From a checkpoint of a small transformer trained on Wikipedia: vocabulary 6480.
MLP neurons of a small language model. Each row is named by its layer, matrix (down: output weights) and neuron, and shows model dimensions 32-95. Each number is 200 + 30 x the weight over its row's rms, rounded and kept within 0 to 999. A neuron's up and down rows have the sign that makes its largest values positive.
After each neuron's rows, "fires before" lists the tokens most often just after its 100 highest values on Wikipedia text that the model never trained on. A number after a token or word is its count.

L2.down379,213,184,157,220,164,204,233,221,224,197,192,205,172,212,224,205,229,199,182,209,182,165,182,204,238,166,216,195,208,166,215,112,197,208,199,159,222,220,122,238,195,202,215,200,218,220,191,179,185,165,222,178,221,187,186,186,241,180,191,201,182,199,171,204
fires before: "| " 79, "|" 20

L6.down303,150,228,164,157,168,269,240,227,215,137,220,196,184,212,156,142,187,172,242,226,151,175,242,222,232,174,174,201,184,177,270,265,229,190,179,192,176,189,205,216,201,215,175,179,208,158,202,224,214,178,201,215,190,225,164,230,225,170,212,212,218,173,152,227
fires before: "6" 17, "6 " 12, "7" 12, "5" 10, "7 " 7, "8" 6

L6.down113,215,230,199,186,226,209,165,173,170,195,207,237,219,210,174,180,165,209,204,208,248,220,237,168,213,186,244,241,211,152,201,200,165,149,252,165,158,232,231,198,159,149,191,210,229,200,175,211,197,174,253,235,279,199,154,270,228,209,169,171,120,144,212,257
fires before: "\n" 39, "ist" 34

L7.down35,196,195,192,195,155,160,277,213,217,173,192,163,198,231,206,192,182,206,189,205,228,219,170,263,259,162,200,205,195,186,208,196,203,243,194,173,182,159,198,228,226,243,171,203,225,219,230,154,216,181,224,172,193,192,257,232,213,246,147,188,176,174,240,182
fires before: "| " 78, "|" 19

L10.down526,136,185,164,228,225,236,197,154,215,203,226,216,209,199,184,204,213,162,230,219,241,259,230,283,190,214,176,227,190,215,253,225,186,214,212,248,189,257,190,231,177,182,158,209,212,191,210,197,200,156,165,148,222,168,212,178,202,210,204,185,193,143,208,212
fires before: "(" 27, "′" 16, "in" 6, "zone" 5

L8.down223,201,187,189,240,243,187,185,187,206,216,176,235,243,165,195,187,250,186,191,208,162,222,215,265,162,221,212,178,172,231,242,150,184,203,201,183,235,203,205,229,139,159,96,161,174,240,163,177,240,180,228,165,285,238,177,179,187,243,207,176,213,206,204,194
fires before: "| " 29, "22 " 7, "ian " 6, "27 " 5, "j" 4

L5.down151,163,179,207,145,190,185,235,213,250,194,155,178,217,187,208,179,220,179,183,190,196,186,128,197,200,183,261,233,163,171,194,195,210,173,199,183,178,173,141,181,225,201,217,208,133,210,214,210,212,164,187,223,191,204,229,146,213,207,175,189,226,240,221,183
fires before: "that " 27, "the " 19, "it " 5, "by " 5, "he " 4, "to " 4

L12.down13,170,236,178,149,209,182,223,154,243,209,204,219,199,124,169,196,174,228,200,159,252,237,247,228,225,203,169,181,203,159,193,218,179,254,257,212,214,173,172,204,178,173,201,228,212,210,203,181,175,204,200,188,244,158,235,195,227,181,189,170,200,197,208,155
fires before: "- " 81

L7.down549,170,221,219,217,162,157,253,177,189,218,214,210,246,191,200,159,150,206,200,152,152,257,218,207,207,188,186,199,151,186,186,184,210,206,158,212,207,164,253,226,160,217,231,187,212,130,238,203,206,191,186,203,227,230,206,172,179,208,221,226,272,223,193,201
fires before: ", " 30, ". " 18, "." 7, "; " 4

L10.down247,224,216,260,207,245,190,166,230,203,208,164,234,167,188,230,187,181,225,191,236,217,188,210,215,173,203,212,231,190,176,183,175,205,144,129,174,216,213,208,188,198,185,170,114,209,227,216,255,177,219,190,203,192,215,256,197,263,215,168,212,176,160,218,199
fires before: "==" 18, ", " 17, ". " 9, "– " 6, "-" 5

L11.down386,183,192,184,243,204,158,181,137,241,271,224,171,201,197,200,171,218,219,224,207,187,190,222,211,234,220,225,170,254,220,158,184,206,186,242,199,237,205,167,155,211,232,250,175,155,193,225,213,147,199,154,202,150,194,200,193,183,222,202,184,176,218,179,154
fires before: "- " 100

L9.down270,169,141,177,224,216,189,232,159,189,158,207,264,195,207,193,167,220,237,228,179,201,238,218,207,141,191,173,248,207,237,158,197,208,195,194,220,198,215,197,218,225,193,135,222,178,220,181,195,219,213,243,205,151,182,174,130,194,192,190,174,243,169,186,191
fires before: ", " 37, ". " 13, "." 9, "\n" 7

L3.down458,186,191,195,155,183,173,232,213,214,224,201,199,187,188,218,195,185,198,225,181,211,187,213,226,194,196,220,173,228,170,214,199,207,225,213,186,183,186,217,161,207,218,322,179,195,216,222,183,202,224,210,159,183,176,185,193,189,225,172,177,203,184,205,161
fires before: "| " 45, "- " 35

L6.down446,160,228,202,182,247,204,181,152,105,139,171,169,224,220,195,179,184,195,216,170,177,190,162,206,194,194,205,235,160,147,213,238,214,251,185,197,164,180,163,161,196,256,191,196,163,142,201,206,175,168,214,168,177,178,213,209,185,183,176,223,185,186,189,177
fires before: "not " 27, "to " 19, "for " 8, "a " 4

L8.down188,262,180,183,220,144,227,226,217,233,239,200,195,185,144,217,198,194,194,248,209,169,229,210,235,222,219,166,239,168,241,192,199,269,208,173,239,179,200,207,223,183,163,184,160,213,218,206,201,209,190,169,155,201,184,190,213,182,215,226,249,173,230,209,162
fires before: "| " 92, "|" 8

L11.down178,234,163,188,190,197,182,202,180,217,179,261,242,152,202,226,202,155,175,226,131,183,246,218,207,204,228,234,199,229,225,200,172,218,250,213,213,204,136,188,146,177,205,187,183,219,188,225,202,195,206,197,229,200,193,235,199,217,208,179,197,236,199,177,145
fires before: "- " 93

L9.down366,190,169,264,176,219,196,175,212,201,179,218,255,258,215,224,221,216,180,196,186,196,194,249,190,223,144,252,234,178,149,148,195,203,210,156,245,218,175,215,221,234,198,153,198,232,160,243,199,223,208,218,177,168,235,167,195,184,218,250,254,172,193,227,183
fires before: "(" 46, "°" 6, "| " 6, "code" 4

L2.down58,239,177,176,207,192,230,226,144,209,203,224,195,234,244,190,189,287,200,184,252,235,209,185,214,182,159,231,257,149,198,204,184,178,203,187,227,205,213,199,203,223,222,219,174,203,238,162,236,169,213,183,203,223,187,239,212,170,246,234,213,157,183,204,205
fires before: "is " 26, "was " 24, "has " 6

L6.down359,287,175,187,158,196,170,275,165,153,185,199,205,198,229,187,164,221,190,225,257,160,197,139,185,229,189,222,157,203,208,240,250,239,189,205,125,192,170,163,151,192,226,214,198,175,189,220,209,205,173,188,187,222,214,202,182,203,187,184,210,218,204,208,225
fires before: "5 " 14, "5" 12, "6 " 10, "3" 9, "6" 9, "4" 9

L10.down116,177,186,194,185,181,179,215,161,172,179,193,200,187,234,190,217,202,219,199,192,233,197,218,216,237,191,198,167,182,167,184,193,166,156,228,176,192,219,201,225,181,216,207,165,213,170,256,202,158,157,179,237,208,238,151,177,177,221,196,194,214,267,218,165
fires before: ", " 38, "." 19, ". " 14, ": " 7

L10.down422,209,259,224,236,195,218,177,228,175,204,142,216,173,231,257,196,189,193,169,192,129,192,188,180,225,186,194,203,189,160,199,196,205,220,200,220,169,181,202,225,196,216,139,172,267,202,215,167,207,139,231,189,144,160,248,246,196,173,203,231,256,209,127,199
fires before: "| " 57, "is " 5

L9.down543,242,174,179,181,151,230,213,134,206,214,234,227,147,221,235,201,217,189,222,164,169,188,159,209,191,218,232,194,210,202,195,177,169,203,206,126,201,204,183,193,172,214,160,242,180,124,217,202,217,192,178,199,196,175,226,176,191,155,201,220,271,209,126,213
fires before: ", " 26, ". " 15, "." 7, ": " 6

L9.down474,182,214,227,169,188,193,196,234,185,199,224,247,200,230,174,169,197,199,235,172,191,205,186,202,188,207,165,206,207,183,249,171,198,247,220,170,221,198,240,216,159,199,147,159,211,172,229,196,193,186,199,163,252,172,205,226,191,185,204,220,206,238,174,175
fires before: ", " 60, "; " 9, " " 9

L12.down239,208,204,178,243,176,214,179,207,169,216,233,191,201,187,173,182,223,209,184,208,232,183,260,221,212,217,227,255,190,260,256,207,188,192,223,201,205,213,218,208,185,163,250,169,214,266,190,262,207,218,176,146,214,293,195,210,207,212,179,196,153,219,201,184
fires before: "| " 55, "(" 9, "|" 8, "and " 6

L9.down372,207,184,185,207,157,165,199,160,175,197,191,214,209,210,215,181,233,206,205,236,204,192,219,206,178,179,224,265,228,208,181,228,187,192,176,153,277,217,220,194,236,202,147,208,242,179,222,207,182,214,237,151,185,219,161,190,184,205,226,198,214,241,203,232
fires before: ", " 20, ". " 12, "wards " 7, "'" 6, "ard " 5, "of " 5

L8.down264,198,209,207,192,187,226,207,226,187,188,151,268,256,222,205,187,229,161,238,263,181,162,279,223,230,183,214,202,208,219,201,224,270,215,174,252,191,171,207,194,205,179,183,210,218,123,236,192,173,169,191,218,206,211,219,195,216,136,196,178,175,192,233,226
fires before: ", " 42, "th " 6, "1" 6, "8" 5, "6" 5

L3.down40,210,174,179,199,219,166,201,211,212,170,192,222,168,234,228,163,222,181,202,211,219,170,185,206,206,181,196,174,151,152,233,240,212,191,210,194,235,187,180,149,210,184,178,154,195,235,204,233,194,161,213,157,183,225,171,234,209,188,173,191,165,221,185,174
fires before: "the " 16, "to " 13, "that " 9, "a " 8, "as " 7, "for " 4

L5.down45,182,233,136,220,165,237,191,177,177,198,181,172,184,187,186,196,207,274,236,121,223,203,158,206,244,186,183,230,235,201,184,213,169,189,196,133,226,183,204,208,182,217,195,207,212,165,242,170,245,248,238,277,242,203,201,149,179,199,229,200,205,208,211,197
fires before: "\n\n" 62, "\n" 12, "00 " 4

L10.down325,200,227,200,236,185,215,150,206,196,163,211,219,167,192,238,164,189,263,166,211,192,158,206,233,224,190,153,213,192,179,189,273,200,196,185,214,222,175,211,197,190,175,240,220,180,233,194,202,194,204,199,256,175,166,169,159,181,214,245,220,158,247,137,233
fires before: "\n" 44, "\n\n" 39

L5.down98,223,224,197,201,217,181,223,173,224,218,174,188,198,232,227,179,196,246,208,191,196,207,253,166,233,222,177,162,258,232,212,234,219,209,165,165,169,180,171,171,200,201,135,158,177,189,230,208,204,184,227,237,177,192,210,197,257,237,268,140,189,224,222,256
fires before: ", " 27, "\n" 13, "; " 9, "." 7, ". " 5, "'" 5

L8.down234,233,226,214,218,162,219,203,169,180,177,179,168,207,167,263,214,224,209,230,157,210,208,187,186,215,215,134,193,237,241,190,209,229,190,224,180,207,200,147,216,197,236,233,203,179,220,300,238,185,152,153,206,221,207,176,188,131,250,170,212,217,146,169,223
fires before: "\n\n" 52, "|" 6, ": " 5, "| " 4

L9.down558,190,173,192,167,190,195,211,251,183,197,199,204,170,223,205,154,190,191,216,204,190,139,249,230,241,138,200,189,215,230,225,193,189,229,173,156,202,214,166,163,218,257,135,195,221,195,191,156,246,209,196,202,209,149,182,227,187,240,207,187,233,181,236,214
fires before: ", " 54, "| " 7, ". " 4

L9.down430,131,184,166,187,211,225,269,160,239,265,244,213,227,172,128,198,202,212,177,177,172,168,267,206,176,166,209,202,210,202,212,212,158,235,206,161,228,201,209,206,222,243,228,151,239,213,190,210,185,217,218,136,171,203,256,236,243,218,188,231,192,234,216,219
fires before: "- " 49, "om" 6, "trac" 4

L3.down399,187,208,206,229,225,243,188,174,157,155,190,268,218,127,183,164,234,230,152,182,267,227,192,193,212,205,182,160,225,219,204,197,197,190,199,209,209,162,202,227,216,129,202,172,152,202,203,183,256,198,197,268,195,190,199,218,164,235,194,172,207,159,216,133
fires before: "\n\n" 48, "\n" 25

L5.down41,213,193,192,192,208,209,286,204,207,244,184,166,206,241,224,179,201,172,223,167,169,178,190,239,184,192,237,160,167,239,202,251,240,184,198,158,229,209,184,187,166,197,198,153,191,193,177,182,202,186,249,191,235,249,207,220,192,197,196,206,222,190,191,199
fires before: "0" 12, "4" 11, "1" 8, "2" 8, "8" 7, "6" 7

L5.down273,157,223,214,220,200,224,163,236,218,148,160,138,199,203,212,218,177,172,204,217,144,236,199,230,162,204,219,194,195,205,203,149,182,159,233,173,198,155,212,188,233,188,229,193,208,208,209,158,157,224,188,204,183,176,214,201,172,197,135,222,211,216,236,181
fires before: "| " 53, "of " 4

L7.down250,188,202,215,176,191,157,214,230,175,229,213,128,238,160,227,201,193,200,163,224,168,182,150,186,209,187,218,242,195,252,245,204,213,168,179,186,223,155,175,192,186,197,377,239,204,169,181,204,196,200,188,225,190,192,190,267,203,186,162,212,143,234,216,204
fires before: "the " 18, "\"" 10, "he " 9, "they " 5, "that " 5, "it " 4

L5.down258,258,183,152,159,205,221,223,171,172,208,256,165,210,193,258,210,211,208,211,218,204,131,158,169,232,201,249,263,206,230,221,226,237,216,153,168,182,175,184,186,185,166,207,165,176,209,183,197,150,227,236,154,158,225,229,195,155,207,207,228,153,180,182,207
fires before: "| " 22, "\n" 12, "(" 9, "|" 8, "±% " 6